From a checkpoint of a small transformer trained on Wikipedia: 10.1M parameters, LayerNorm before each block.
MLP neurons of a small language model. Each row is named by its layer, matrix (up: input weights) and neuron, and shows model dimensions 0-255. Each number is 128 + 32 x the weight over its row's rms, rounded and kept within 0 to 255. Numbers have three digits each.
After each neuron's rows, "fires in" lists the words (lower case) most often at its 100 highest values on Wikipedia text that the model never trained on.

L3.up298:087084177191101124158141138117097087167116149081129182092149165125093136129150136101137160192148095122112150195124141189110079130134140156124180126077147118125122168158146107125110108106083150203111171110174108105113111124035160093167041147133110140118108108179060142163070123135125129159111131120122128145136183145141143097098120123101095153131145098134123092129114078119121114121110120135173108133116101110088133110118156040126109077172164111090152116156090076083146111100060105150174138125115084184118113058120134098081072069074161106159136144183136131147149166122111114151125169119176194131046085163125145153141100128150154163173083114119108126121164041111205136116086132139087128169069176106088108165143080156125142124093130112154105160121157138111150127157150170
fires in: "after", "following", "by", "before"

L2.up965:079127141107086150110119154155138144137105140149168163095074131142083143090152149108111145120172161101113100158177096098121067156151178095139097086167122170180115209192159138108144115150156116115147079162169123141120171162147126120133159124138098103117079072137157199161152111115171168096170075153103073077120136122123117150135150169120142098169125131148097158148181104145091137118130093163163103083146134106150113160085123143130186076137113126105098172093136124045111164106115126111123147138154107108089126179090106101185114118112157065130125148166142059080175162160131185097061169100079174169100143188112145177134055127105141168156125055070084132062085115159190117123145127107111135169082131123119109094167101113164075096116147117066086117112129135170145128112087161
fires in: "he", "for", "to", "was", "during", "in"

L3.up833:129179122138096093090149076099095134141130146095156076152141116118067101102130103206124089232102097131107126185098072099089138119137123141215114117141128107142139154158081114103093221146156095166164099133204178134105125155097099186141120105114122092163103133127151127102160150147156119125120113159122091151160120082101074140121140115117156130141120096111113131150185092116106138088118175121169127090196150180169142075145129133137113096085140102093143115095079132167124121104137129142101152178115158137071106084138075183170129075071202169079120125094135151149150165144168169100177089184109129096163112162154141108101151145148106057139120109086146083140089172179139143135089176140140064137157148156127085100111087150106150212142111146136112168173132118156122107176113118
fires in: "first", "second", "species", "name", "third"

L5.up26:113113155095154111130136108085105141144097143118128180118076118045159100166098143066144131148165150139083105091127103149145085141128114174073118153114092140073100115134101161037129126111145098163140155167132149056168125106122144042093150135116177130093122175110091090109098113110100051154132155130092163069094162102120187184087131142125149141112104128159173142099078149145162135162088162126091073136127162091071160147114153165171146143109165147125154191155126123081150170131161091141110159164148164158161102108117144109079204135220142100102084068134086176152137139115124165105138168150112118108134156129183081181134105151088140173152142142088132120137151158121082103149028121175117126131146110151084158082149130136135137159125159144084130198145134117111161166180136162
fires in: "which", "who", "that"

L5.up218:121137150136135134152141119166082168167086126144176114118085095150074138143091157154153157132163126138148102130064133074095134138148132143182145135143089125122073149123151085058086174151145073103146200157116135125136140093165121148194082112166149114152112150121100142060101085123087173156106163136103125195151217176092202141167101201071109124166073159101189136099116143123126171132136135140078117154101120164146135119097155145105050109115097140138151120154142092153164168158140180133170154126135152105159112191186082119034150108124106111118124103141167126078149150141114093093141127094144113125118131076143131132136109124102144139199142089148147112118125056132126132108126069131107072061138148160082112163165054144073114116110128060085100128126095104139109152136066136
fires in: "that", "in", "sles"

L3.up793:132155112135164124121113075103190144117079095130118164132119139094132155125153129159122136139116092061095166117174138086214124144114068142130096097137206113113088085150077172171103128097095064148186212123076169161123162128120119157087116162094146126119158090103130122128101151119187123097164138158157100117096073115174143113170092138117187122105120187081129126136129092107088176079174090158213108105141134169144090150122111117106114137111126152102141124144165133129088073165138141158120114133062089203160105132178073140151093126161095170111151146117153147154130116084101113112149078097130117135145081109120115102114118081189159072131174121190126108151153162121135109141093131159173081140130125135147066155120070139134104174090191183179145156067171186138103123165096154
fires in: "born", "located", "died"

L2.up690:107051169141152156101142160067147167124139081207140109137158109128127077146151104131094091155103123127068133082152125115116116136088127132113074142186058161139135136132101155110175173087156180046113116200112116129149115135147166119158158189087173121127131100155140119122096083148119117138111112120105137129135123110127176153151091137164121130195115116107135140160149126076163133158085105130119149063139160145129107073077156101037106105139120143107191092159078140147180107102134130099144144179147127110109140091157163106033240127213158135101151112143125146125156116174125142136129087141130185167145094166121118101122110144188130100156157098070155141099125144059104176137144153131172185117147108120108095089189160112158114167119122154124097114074093175077132133156129144
fires in: "which", "only", "these", "what", "that", "where"

L3.up952:122173115088136185095076142073099140101103129069170120114133107102062116134118142130084160156176118110075110136134182129107172094140070120125127101189174105109117184136076089089108139154114129122090117176147154091113099138188112117102136173178168140116183122149155145206121148161148112163033072141130122115125144106124130115074136121121113097190107110142119092145145178123118155138115200064111123123131099161097096129102156161115061088132166151137202168132116115121168176128157103164106091154134088157098084115135134169140155158163096126118125076150126105171167145035135098123146098179137140136110137145148155155121121162101121108171150159063189205069102169055132151082090119146090110123134130152131136127119059136169117116082181142144133180091096119153115125125176083
fires in: "first", "second", "only", "most"

L2.up359:133098161125147129151140195128086194150179137121169145122103159122128138103111174153120149138142078146151116080143149155149099118111104180094112072162134134135148113140143154100149108088098169140166095097077090147109108054027184137105138174122123154101127166195126102114093144103060129103156109130113104099067093139116144151108077179091118044118167153205090189086094087105146133115143129179148133142138186124083124144193118087169118055143084160090109123118140124067134152134161145124130044124106147115135140105135130100115132103090167106147103190139088095156086149137156130113196145100116093136127162149122147161089131108062159148099093110097140136143118149153123128164111145145160180086142132088137149120078151139188101156153183120144190201116161062111155120088082138
fires in: "under", "at", "despite", "during", "near", "without"

L5.up545:094078056147126175094143148193153153124123083120105137141105081082172141109187183132128089151151143138098148190148104162138180121169065117130167122112119126189112122120141172163098086110084132120193112095143106106101138138150111113133083077154106121133102129151116126128120156127146122133196121099128078164033086103117123144115142102109130194139093114118188177124065143150180112170157106096134104130098166153071132113145147168172148133119137081137178172135103133168110154123160156127149110147182102157166167165097099123149157167067091119082110131125148142112133104150089088064186121165174118104106123096163141102057057074149107121122163129131095123074133161164164120083192168155113087130184159078224105099108127080128122145119099123090121144096167134144083152081134134
fires in: "check", "born", "in", "championships"

L2.up859:170177150108093127179143117147136206089126145112124100099056166091173214124128147145126142163147132148068126085167131085117161115180053149146118124144112100064090165146136124098118125121132136114187119114141155104118123113136033122116151148117150059148136164150155127110115119109069069119167163155146124140139121096117126142126110103089140131095136171157126124051053137125165121129160134097160090145148082112167133136096109102170110119065095078116170103131152157205092093150103153146093104117164053152150130111133150160168084176118115112101088152184145110100125114157085127115072150097120123158164149134171124190097187145150138131071131074129129184101125121131117134159092122094095122182126125077128046178098122120157124092164107109118106186164154099107061103082193130
fires in: "would", "may", "became", "could", "been", "was"

L2.up112:203148113132127117132133161120123140186106124103135066135086142144078136136082077112171140101118101153127117148173161127085178064159123127120155152124123077120140049118109176138123093112115195150155118120190091148091145088141096146067142104135130103140158140117154157124102094063034131088106117094219106055139111080141172162153157131206058145117117109085125122081117130095172142109108095110084168091120129098167125144158119133096119132195134140119129124060116174129106108193105112180150132142162075090097130183177120149149158112133081143110130191191079136144151165183114167121174107123102109116112125140140090152127159091199118081093059126116122120123113143146075151158103147088163127117071169115133097112127163110127137122106125114118142102158135143153064122185153185
fires in: "career", "apps", "signed", "club", "season", "df"

L2.up199:187090102152095135076153118114093142112100080157039148134146115144131156065121137070168107185132079115145168144104115109192145135140090136135114084097139124144074105115046098135160127155063111122110144105139193149152140128093074150134178143131124134182129123146088124091111117181138078206186105120115142133103100102177096124160155161117141137101131167103190138135091148133080125138154091112173116143191093116134116154122124096106115118100138145145148158146146103185136084069181213085116133110133143171172103098106148173182108184141122117187148150124125089086158088116155114098124138197174092102149099096060113060079123140152173173129112124154116150159104121145120130098078117083122122138117105178127140155118040075165194098115180121094118111158156075133127148103116131
fires in: "the"

L5.up158:102117141154173133081106136150181124084152116186134090114119084182122109148174144162146168099131095117158118093121171095124095160075107088147175186108123115090152123115172160084148116168118140191174110079088174100065176100119118170116143199132151165163153118178150127126083089140220061143160129120123114139090111103181120099119196114178119080121173143090167144137143093167134140176171060150137129091127111084180123078115196054154163120126140177139166082108161129160199155120094085106049108134123141113182111129168106085148156140151169130168143116137102071199136145114166121120180123118126161134129068094096126098123110109150081116115109111093120160137095135165175152136122094093085101086115067124153143148095108098165117112104076124126132095128127107094118095134130136
fires in: "first", "an", "best", "s", "only", "original"

L3.up626:105121224144150147123185121154119139126127145138154159124072120145060069181144194134106154095105116161072100134157125067096112193066087151097118113141085110148142171129132154126119144183128156183136129170120134117192114130098156121172138096048153136085112084141153105152185143132164111089151115139110128126129109068146154121101116169162178092121112096131101106192140079141165095117124104178137098075181131137142074123170086101148108124173106077085154164128156136116136113099084092093135152103191086072086113088124125106155127128105116160094084131098153116145135169131099148091136148157149197153089142100157106155103082132155069112133108061152155108137106186155149094153146133131131127139150162086071140080219141131135097165073070177138090158127106066127115170110141163
fires in: "which", "he", "was", "where", "his", "0"

L2.up146:097136115141181107084172163168117130124134144122110233170134069083185131129179121134110158092140112063090155075169168144165103135087094155120141123136126147140097113139109203094106035062124141118152124126108056120109123143136089125117198107103141163087131078117122109158113145100164156160171090094103124128142107100162108109122090070136127131149149129097165144123085104131174144087151118142050075067071171083191083162168146115146136136159088159117081124137146104130168133178174156135146103143125135136123150135158161129215137078179135131203188178150176137097121163114067128087142145130079141120142079104169180074112105124151126126153112109129119147143106108166164095086126145160161168097105108113126158111104122104096109139150124089182119122083116095154157123100200129
fires in: "born", "april", "her", "archbishop", "january", "may"

L5.up721:177138086103154127109199162110166143124111133142155154189175147068118127160205122145076126155140161139151111111127107122057163179136140102093144111139110173109177093090123127070137074183083154160157083128128151122109130150076161082097130096088131149108058104203110153158117159121170142192151108124096103098143088090092126160111139107115091164125103144134224124101133150131127128140164122178174127127140122086125090137056162185152118131113099114080092150104112139149158107066148116154086193152125165143116070087112092102152179183116154129127119112118096142162119143130160113146143137113113171166091124116132151113085105144110090139204148174128098105162150106157061111147053133131125178134160156093140104110127177156155161082105118043132077107110131102102110199123143190
fires in: "it", "this", "boston"

L5.up657:170111135123128160103114149113079174120115125155120160153107164130083103112107120138105152130077105222126172068198092143109155086144073096129080118152119167159136148184098193131108219180131072156157134122079084120142124134136153107131152122090105129147161134148157123163038160085118165082146135145135074098155158114132143136169128149099117107132085167098103128147141135127119128051109143126137194133131197158180095153145113096122107116090115137134053152160108169120148154114114143116101054077116147065171099144146095127147110152121120141196105181117167189161088189152090149114118139084158142149119126143142134172091105096086130097129134108185096135122120134156086147088080162207203134112092161094154165129158128108154103183138121112164093057134092100141103157111160156
fires in: "on", "grob", "scotia", "groen", "crosses"

L3.up343:155083116107128126137158109060090129153119106179129092138191175080112184100111067170179110104086131118108099109107146134131127180133101179166128126125139150123120132118096115082113149133139132110152141096161139046146118105144176137127111092142084083130142111133080180100161093082147108139142178169110119168158156127133151116153168182116190115154108114145138109153096095149112117111179094078189101091151156180083078128121135169151098158070086123105108144104128136163145119177095158083054138162118171200113153075170112153066112103159103224124245176117123089158119133126109106111108126146140159142142169135118119101111118141179117117088117124063116103111130114163143149100089149089199115123145159189117101149176075130109058131095088108151109145076163108094140140132106185
fires in: "and", "over", "also"

L2.up659:122149134156137163152129129090176131123108098135143115153112120159089113122136155089145096148097109092103052150118140130137121124165153160185142115105100125143088147114136130188147120128124159101140119109136173128158116131174115151114172097161165109059221077117204136193152079134133152164120169194140134115160175067125152147110153137061138089194131098177144129201182118150100048141128151116118169109109127099095154162118117095149135148140125110166198149163176149126205118097137089119090160078122129133119101171129139175096162180023094153138143112132144045133164094146118148093137063128152130108076110086114123161074104113082101121135098152128136083098052155141090082139103102104088100157108083169136124091125155085173094128137124143114170124090112146185094143112120181
fires in: "goals", "apps", "mf", "0", "player"

L2.up600:127091120165144113139101168127130106110087125154166143142072111162159157130096135111145200185140127116098094094147129100090140090111114155149149131115120173157153145182156117102088081105110132196144147187185120113134112126124149140112146137083080093127092183093072141132127108064120107124102079082222090129152157145164185117096137133101137109181109141174160176176029109154108104134135078075134097140128130089137164099116102117142121064114146151117132101140083072082170093144205082135123072117118124066154089139143157083125137142106125135132208132150088118159112182092154079140181124109104195146059163162162160196141083174129109124130095105112082153135193127137076136163107171079137181125158116096165126123088118111159112130112115118124128083105151119070130120078143106
fires in: "for", "to", "towards"

L2.up910:082149155137119112124120153165092091110072164130113105176128110132136124140117107141113124156156113124121094038067085093111120138128083124119156102105162173128139154148102129165130174044195133147143149143129131077101126157160166163171124091093116142170129143120161161085105159166133114184064120137163178155156135147129164106133137151142076152156051166158114150154155159083108107145154125235115125147104177169150134033134155155155145127053183133125145118110098112154182185171077125164122148060115123138133072110146111147104165087080130097131078056096100101106093126129160134118122099106097164137100164163106190093135123174134092163129167140146073079140148139155137110133130124108107142139148176161126100075126161115195151131095130228103136144118119051129154145088126129
fires in: "utc", "county", "within", "zone", "states", "highway"

L3.up113:093124135103140071167109176129146101073156119088160117113119081192112164164076105091136148174123138133145132165146092154132070147165115129131118085103146138125174162159117116136101098159166145211120101124108068111178148137064073075142136078123131142098208139151141130141110159110107121129118091116138120111139084115155131122096187122071133186133148153124114058125126118107156139134095146146168109160125161063082181142111149054175165105122147098103150159136147094107086143100077080142078126142117116181149095125131115095127141084077163155133123098159134100132179225156093168104173213094141160154141095110156101110104108152105127162155091035121142116083148111083146156119089199174118125203116127100157134092154073158151123100104140113135153179135084113138145129136074179
fires in: "after", "during", "before"

L2.up901:081161136149141152068162120109138152075155155141104169121124178128139127119090141124115150104190115103103084120154105182169125143141112109123138112157117146157168118169135131165098139168093128136142152128135154158120194087158159154100112092102118129116128085109109137122131113087096155115100086077128075082138138103099175165096151069081127136163100107113119133136152083091065108126128132117076117080153129038162076149124133060141113115249068133068167143205127136127140101129159114168113131086118145096084152209133103143139060070170100152139186168149178170138131141156110160138079129147088138132161186152148144117117144152132091124094139090081089118118195102138109129161087095143168067109201153115111098109143194082071164168093116151160144136085122154188123139102140139
fires in: "championships", "apps", "club", "footballer", "clubs"

L3.up565:090100144167166146113067138068122117144156048086118120194165143109111182135098085130139107153127128117133062115164150162138107088164167155134121087142139108132105105154161161123100121129121139147130115169195136142095160157182150158142112095064136114141129082109183127143113071154147085133107110196108144138077096109067090112130132103086181115090096151105142173090180087147179149145108096126155125195125061110134098157139147141158026159120087089118100127158165133111180096135140179118135137122127078102089107145159162159186106106179139097197116125106080177127080060063151082106158118177169125158130133112091143100096147132143137148129105149181142118203087149099161137059090082141130126112126159177156107139074108116114127130124134153079113140123127126124077156110210115
fires in: "named", "lead", "called", "adventure", "vs", "county"

L2.up339:108133143158123144116157110102133142163101101107137163105117153138162142165085185079096183154141125134119091217146153095141112091078135147134159106182133133103155184223123152178141133107062123187134100120111148070118116125107114061196080125111141149132115079173131143101108116084100122100170109137129196114113118110145106153096117133104038158147119157138142106170124109046129118164117138170213150160090125112116098098170144113104089083148119118081092114126159125104140155119134123156172157109099116152152148145118089096160105108103184132132120134174096144128165178101139127166111091132178085176098136127118102184135062158179139165200125128123080109119135111116095087133121043138117130123076203123087098128158091155137192087120174106111088179120178069120140170174108103
fires in: "following", "after", "time", "quebec", "before"

L2.up348:078170172114136124154187168131089161158147064129099122102096164101130089091131158084109210141148101125131111100150151144172135179061098147114086158129111131111117119126154166135103123077045152196182129161119088097107129141116052157135095195119119108151165110133166103126106165110110177144112160101068161101147136138117122056132082125168095164180077134127145144117115122096093134098150161112152157123170176120162085131107161106183098065131141102141125107126099150149162136100103077125107108151183099130148143134117163114143137113088199057115200133113140133144129106123134090129136106117153084152126134110135120126130094054147142151139132079183137183099055132093150096180118207112167108149093131125187118159142155101114049170132091144150099113122163160081167115073200136
fires in: "would", "announced", "mi", "may", "on"

L5.up769:134080160122136128158157105127121183102204164168119128190114169130193167167121103133072160095106146089126154118105073149083116150170144106115124125107120131133098165111179076119085123092142119080118116119141094131113058087082155179161101154089085096082055138153102189151127110126160223184135178130140083166155105121155158130126095163109128088129165159154141185177094148134088182121146161163169114168129130150128119118171116104121170069166071120151125137142172079092156180188125075114160094164134134112134123172148163141092153134144123136098141136178162076115095090102126039066159092106083118116144140114103144091126157076098133121120120053137129144138121105116143147171073141177101154099142095152092122126085181096142118110160126124184117067066087119113139113132100127
fires in: "of", "to", "during"

L3.up486:129155076125156173100147108103094062167106140091150076141088128143092123138123083101090099049151192083175130135072107132159120098153185183125088108133073094151116148203120122138144117119129155137136075096096121164138092085110137107101160140117122145145110119136195160117075154096070156098128105118124132159072152131151138105169162118160104189094138143137158151176109115126086072173130134143063113108088076122126102129172182062100097143129140116159178150139175153188188184200122148114112104115156158098122160151085107134120207156116083068121100154172126078163148163115111135069128106147137145131107107096129138133123112175140140138125180124140099111122127126168119126157084123059105084121210171093084135081107135083141079135165110149107106110177109113185060135158093144
fires in: "0", "mohammad", "goals", "rch", "bangladesh", "ahmar"

L2.up871:159160099107096165092131154157130206078124166135134137117094148062073171116175100097081100097141069129031150181185120127121092110108116113136127115149138085128148200156102150128133103185084092137127115170141135151137145087132186114151172120127158070175156118110093123176129104152140122090115135072143125061089171179174154126190144095148159131126130171110177103114154112095083166072157117146120144083063135135146160125069114098195142113105186092146140166103087117128113126109116149177121108081071184137109096130148131143108164143152068086133099167119163106120156107145128145122110160141098128148133049101142149154100151149182145083122197107103096158132148117130113147162096148131140144118088109105097144121158166114163132221116124172153095145203084137199094155110127119
fires in: "championships", "place", "medal", "championship", "team", "date"

L2.up693:108140069126151162109143133090101162085131172134118162143113095145114113137109159148134148163171184046129101197189098157144103166120125113085111108091185091125160091109126100096149159136079130199089096163216118169162089129054119107117154108120153102144118153112099123126088129100087116125164097099132099092166126128155156146098121101090096149186053106129139123172113127091163124125148117108078130171144177103121131113191098123198057096217100118079152147119075115140159142104142059104112071110066124074095105105108114123153148119094158112161175116145117169115130098151115145182151162113165150108074118119177153116129078151142105171089124069122072132111188151074124117117072118189126204129129093101094151128126046120122138121142148136097149122171124163144121124134127121
fires in: "from", "for", "with", "between", "scored"

L3.up533:137111139124146113128114154069108096133124079113088094096132099162127085145113128058163071195104117122095111135097089092100150132096105172122151125126144142130097091098099152100113138118110154124094201130138171128167164104126198128102128114201081125106184078098066142137192070167162133177118098150165159100118129102165126139124125198177156128108148070108122107156148169115092141096168098106111104144176105064158129128124109147110075117125112138169145117164138105095162121105140140137206190095187171067091119067130088155115145191140141067130143107099131109136138123077147117070134149204141153155141132185138109084095217175150135153111117215095113153129153148094091137104159105155107118129152121165093172108136070120145153074123104124130130156095112065107138180148124068
fires in: "the"

L3.up489:127116119141069142135180115112151178113115097113139130115108153070165158124112093155095150171136102098099112085120144132139120207054142143109085115207144091140145169157121156138110178078090173084148099135167141129095123136081173152145155073081174144121133076146119117116132159219183121124064119144078161134167160152094141091173106161109126131137116158074119186205146117108111112139128096120140136075076126163138115063113131160110118104107128112098157103146117159135172189126169130170169126135122143054121162063166114159111139111164102116118179164161108075108140126097122126140081100051141120156131067102110174099154106149150121119145158205071149146102141127152182148122075120110139125070182104181077142107151109112092089174092117175144130110063127169145107147104077132
fires in: "song", "medal", "version", "place", "video", "game"

L3.up858:161077128072134113124094155105148112134136115195146119133098086221110164142138115155182105175101123135137136126176107087137137213054164148099126127119133126084078158128211172175151148151125177108161119134142141118143153144164114130167132180118103107141224106099138122125106103122129171166158116129121124108128138106139140149128116159134115124075151153094114183104146153175105169164130107114103089073169168133138104069102120163130118133097120134077083122135149187149112123110148096115193097174141193142137151160124063136061094148106141098110200134103146132122194123168134151117107039137116153085229130106117133083167145143092100191130103171124134108154150118117172094120110154074115119137164132153140098108110126060190146110096121069091092061104159101116141180113125155
fires in: "it", "the", "this", "he"

L3.up1:162174121130164070106132122122175115098127165164090138147129132091153126150139123105168166125111112189049134126058023120169133091080121089153082143178114129137105175106157139113097117144071133118154153084079139111083120102097129092143152095126177173150160155121150086088088127144139130079143115136145129108073163103132104143146178141106090076200123160095132146196059160132150191183162126182070144138109139130121135128150158179117185143148145129127143218120152163127098144127163148108132149096158113067100180096090102131077135154105164144112084070119171134088116138085148167145103109097067141151146195127169098127075085156111173128149128130093109147148165137143157111078140115100079153114109159091077170149062093103109191104143088148113125132168077137103111140148155142
fires in: "it", "she", "home", "they", "he"

L2.up672:115119150157124149158101193085118079173159105166136134082101151159139103175122180093092130145179136116121094130143158107102081158127121132144148117162146197101122176180094106092134139152128115166116148100161144134150088119086172103142102059201074108102163148146139164156116084105157119092158134125129108196096113146111143160100112091101057181200118145172105137133130153132148143120141182117127163158113177151107163154113101049080011059186103102086135092121130110148121136158113118132113131148057133143085160108103136138100171113087150119118179119152161163122156125087127118128123117119141142148120115151181107105093096076132145131204100097096042145171097140154133160136144077079117119098097121119108177146098077138119092164156155140135082152181141106091120104100027103
fires in: "during", "following", "made", "gave", "before", "in"

L2.up376:127142119164042160163166163103170101123144109185144054158101084010094091078061158151107105113198136137079123113162125188101127113139122101161153118123165108156130174166055149130145125150093123138143131128128129102107145103149127075096107133115115129149136189144158103109164145099097176137115112063130118103125115147088149123167136082092110117118144141101124102154136101109123153128179085160143108133136122072153191125067133111116126070171174113192173094139129129090173118124163197126094077148136143093100153113103071170160171141104177160139145176121144068165164098117072137118135086134116092168149145186143193131107104094116116124143200079146123137142135109086110095133195192147147128089200177099104121110152123139118072109151144152132146064161125123109156129108086137
fires in: "years", "career", "championships", "season", "year", "awards"

L2.up551:124157162171106150109109098083132159116070079136119175109173096099148155065186137101142107162155125175137148112155115141087140108088115146122084116108092142192081126150139143119161141135080133101167159121144166140148187154115099121128087073124177133156057130099123099095133119073070183154184102107139101129162205123107155101130208153107147114196110091168159198124112126131094118131123114142118125137096157119053157162139156112111107148150195113148156189095150126077098146144165185113128132169114114079099090164140153075143156105114132187128086136142096147146183124118154117190167101148106136167151081126114180135163067108146164182112148122169135146149088143129155137096119112061115073108168155159135095104121100080154151192102147085052070126150163091114156181150098128
fires in: "it", "he", "career", "which"

L2.up253:076145125084112151134115097103154120169066082112111106157114171146157145170130055124147116167068103121153129138091125122132123127144149180142098103096092087141120109135142173121174165155171182118128092117121149081128161160127184095156139078103154137087128074094104173144198110143116066068138123110050140176089145133152114126176180135145133110118128116119110124130160137129193102125189127129147074123149157120143150108064095105170145074107116162150159126175145084104139116151134167097122067106155126093151123098105117152109134125085130181175190177158124078079167170175110124113137153174152133110118143146094158084096154100072081149117067154126145121138124180124152147158121148188126102180198181141099138139116127083115130175151115094122097144083000119140108203166115097
fires in: "m", "first", "world", "european", "goals"

L3.up371:114167078176126170101071110092124104108142132125122143120179089093194136126127113131165096117093155083167141078106130173191125148179145123182149102136140122170078125134159142130154118144142082130106136183201116126134145182194105150052087128134099104082132115140113159131139125152163099126098081112144145125178172149183070142108085141058111120189115102151118204138116127193105158057100162111128076107189185125148053059152111108105108091146091094116153130109056113182117140115139077108126139155075145139117116097142162088107057114162108143110174171148148091150132085096083151119147089148114145102129090131122153138194119136177075153131151158098153157164158083098131163085096141151150132126118151134124155078119164113128122100081151121151122144065138155080077166112165091
fires in: "he", "his", "has", "she", "for", "her"

L3.up546:108113095108119167158097079119094127091115111124162175125138153140190084082187140070075131107137106114158080076125113124182102139151162136105121131072167130117153076100094183121169136060124206157187115046077094150109164160087088185125083179125155182181117103096132115143139120094097134136140144103075154133121144085184185085138171135134120098145165122141095117144151096160095134162108134122099092152140159134096125172115092107086174095136108115086154181129118153123093169144086139081174125151142102137111074197216181100124183129131119144111127176128206130167151095120171091110170132066114119077183128080112145122158125131134178080176152096204118157141123096116185109182088134118107138158110130130138108146153108093144101100141127131151079110134104133096169134125123132
fires in: "area", "it", "located", "ft", "south"

L3.up301:088117129184134124119144170147102073146137115132131094153147105095152183146174125166158158200115168137152146119116112096156075110113118138133133121154159133123119114139154132092168149117081127116137083138111135101110096079097151118149152152126101163095129091176185104083125115104066092180166105108189162083101188182138061111093115140090152196069105127125190107145046165174128135103145111144104119169165061154070131102142153092098104110090135102127127092070175145104097173215134144140127092201094081137150131035101143120135060152144159110179141056150111149138135135165099109142124122088140126100053128100120121170140080132145164192155068185141115139128113107115083143133121084120107147183093144158123076170093148125147150070149124108137129129106140095116175131160165146
fires in: "with", "a", "before", "after", "but"

L2.up1003:129074147153104136134166113087114126192114168122115085143150120133077093176130150172109101162110098120146096162166152067130131126151213143149101082124159162140135152080134094152131118164159168152135118153054122146104136118077124086157106123144123143120190154146128120137151167111159098058110038136131140119087148121197195162132161124146137093121095140127095128103186108142084128109143137032121112132153097069159082062132127151094147182146137117147152176155081157102113152109122126096142085132106130139122134173089164127124176167139117117128057198105131086168149128213094146153146137113113152161109105093159170099147129143157068128138117148095116122114104110129145128131090123112134098118089086135098213058154065144137125124105134148120063201122146171133018151112098113
fires in: "place", "goals", "is", "qualification", "played", "loss"

L5.up115:111060132123159125055147161119117168093109152166116120125151108120079129154135123154135090162123180070126145141196163125100154174090090098109133130128123176169138158118172132102200052090152092136158063068122113143113104139111125088184160102143135245151154140126113140149136148132192115186135158133101146153139101109128154163072164150104050113149099105164124114144100104119149163171158124141126101060123130177132119150065070095128084179110147208117145169131109109131118091112136135154120103105113131114145112099076114121138132171195119138111086122160087138137123152135174087083140128175071121201116114158187178133071120120164126163194132096150125176149134136099147079148139143102115205102107117116114075085139109095186162083097131136136136109122137113113157087106145059
fires in: "first", "only", "to", "addition", "that", "most"

L3.up87:159130174090163113151075149124124107118099097176033063105075125118138149096181159133159196100143119105150148091142125136142109148104116144159156139088124133106092198176159106124125109107107127160141110080182137102122110124141096111155107144158100093115172114149130130134135122148083117144141150156132058140131167077169151129130113162131083160181159116142138142059111092137090091144100139170164159101137122124212092151104157111154099128055106117116105151150140159123125131174155072137103140174101074159144140110104155139101091135100081143068078085123145092172183127114121108077096137141153178151156088124067156209191099151149122144130100121096110168106161109126136154181089088122174071149092098174087143110046070150135102057109135114088102116080159090080107171177129079
fires in: "would", "she", "also", "could", "will"

L2.up437:173167101110189109095152067109093103109137111136131082094160071076082098093145147122131146134147131155109102195091114147127106200118120150162071094113153081184147113158114146108115104070148114145108108131120117116054133087114096207135143092161079165115163131121123145131139139136134120115154111079137158135158115164112136085123075104149133143115089157123097135140129162218120156126123168080075111102131112126171097052095182145096086082164168153117140059113078143189187135122078173144088111128156150160155132147177139178166174109132101146159174149087143119088165126175134122133170119146114152097136090158114160101167148099117112124150123086154179161164110124150088134068112085105186082123189185161168126164114076102062106180096175188153140153099132108136152120117121075
fires in: "built", "medal", "place", "named", "located"

L2.up508:148131153207150128114139177161065117171191128139143089073097085092121134158138161138124171138134165155091075147127110126154073167145141111127169119194172159123125194140207056092120138077143185149128172157132141108114102120119110143181066146094135158118116143117100109159111122091160151103098163092155124108125104166128199109118104157114165131143099091169144136162127099124099113149134106154139140154171158055105100068166158138131105119093141137068130204145142121129186110153116111102157150093126133113115169090136168061121137067088101111118089111132133121089141187111116106144155160078144148118110133114149180148125067156099150134051112120128066101077172087128185128100082118150119118122171161111049137143168115168113104083123157144096134140102098100123189128083048191
fires in: "in", "from", "between", "since", "during", "by"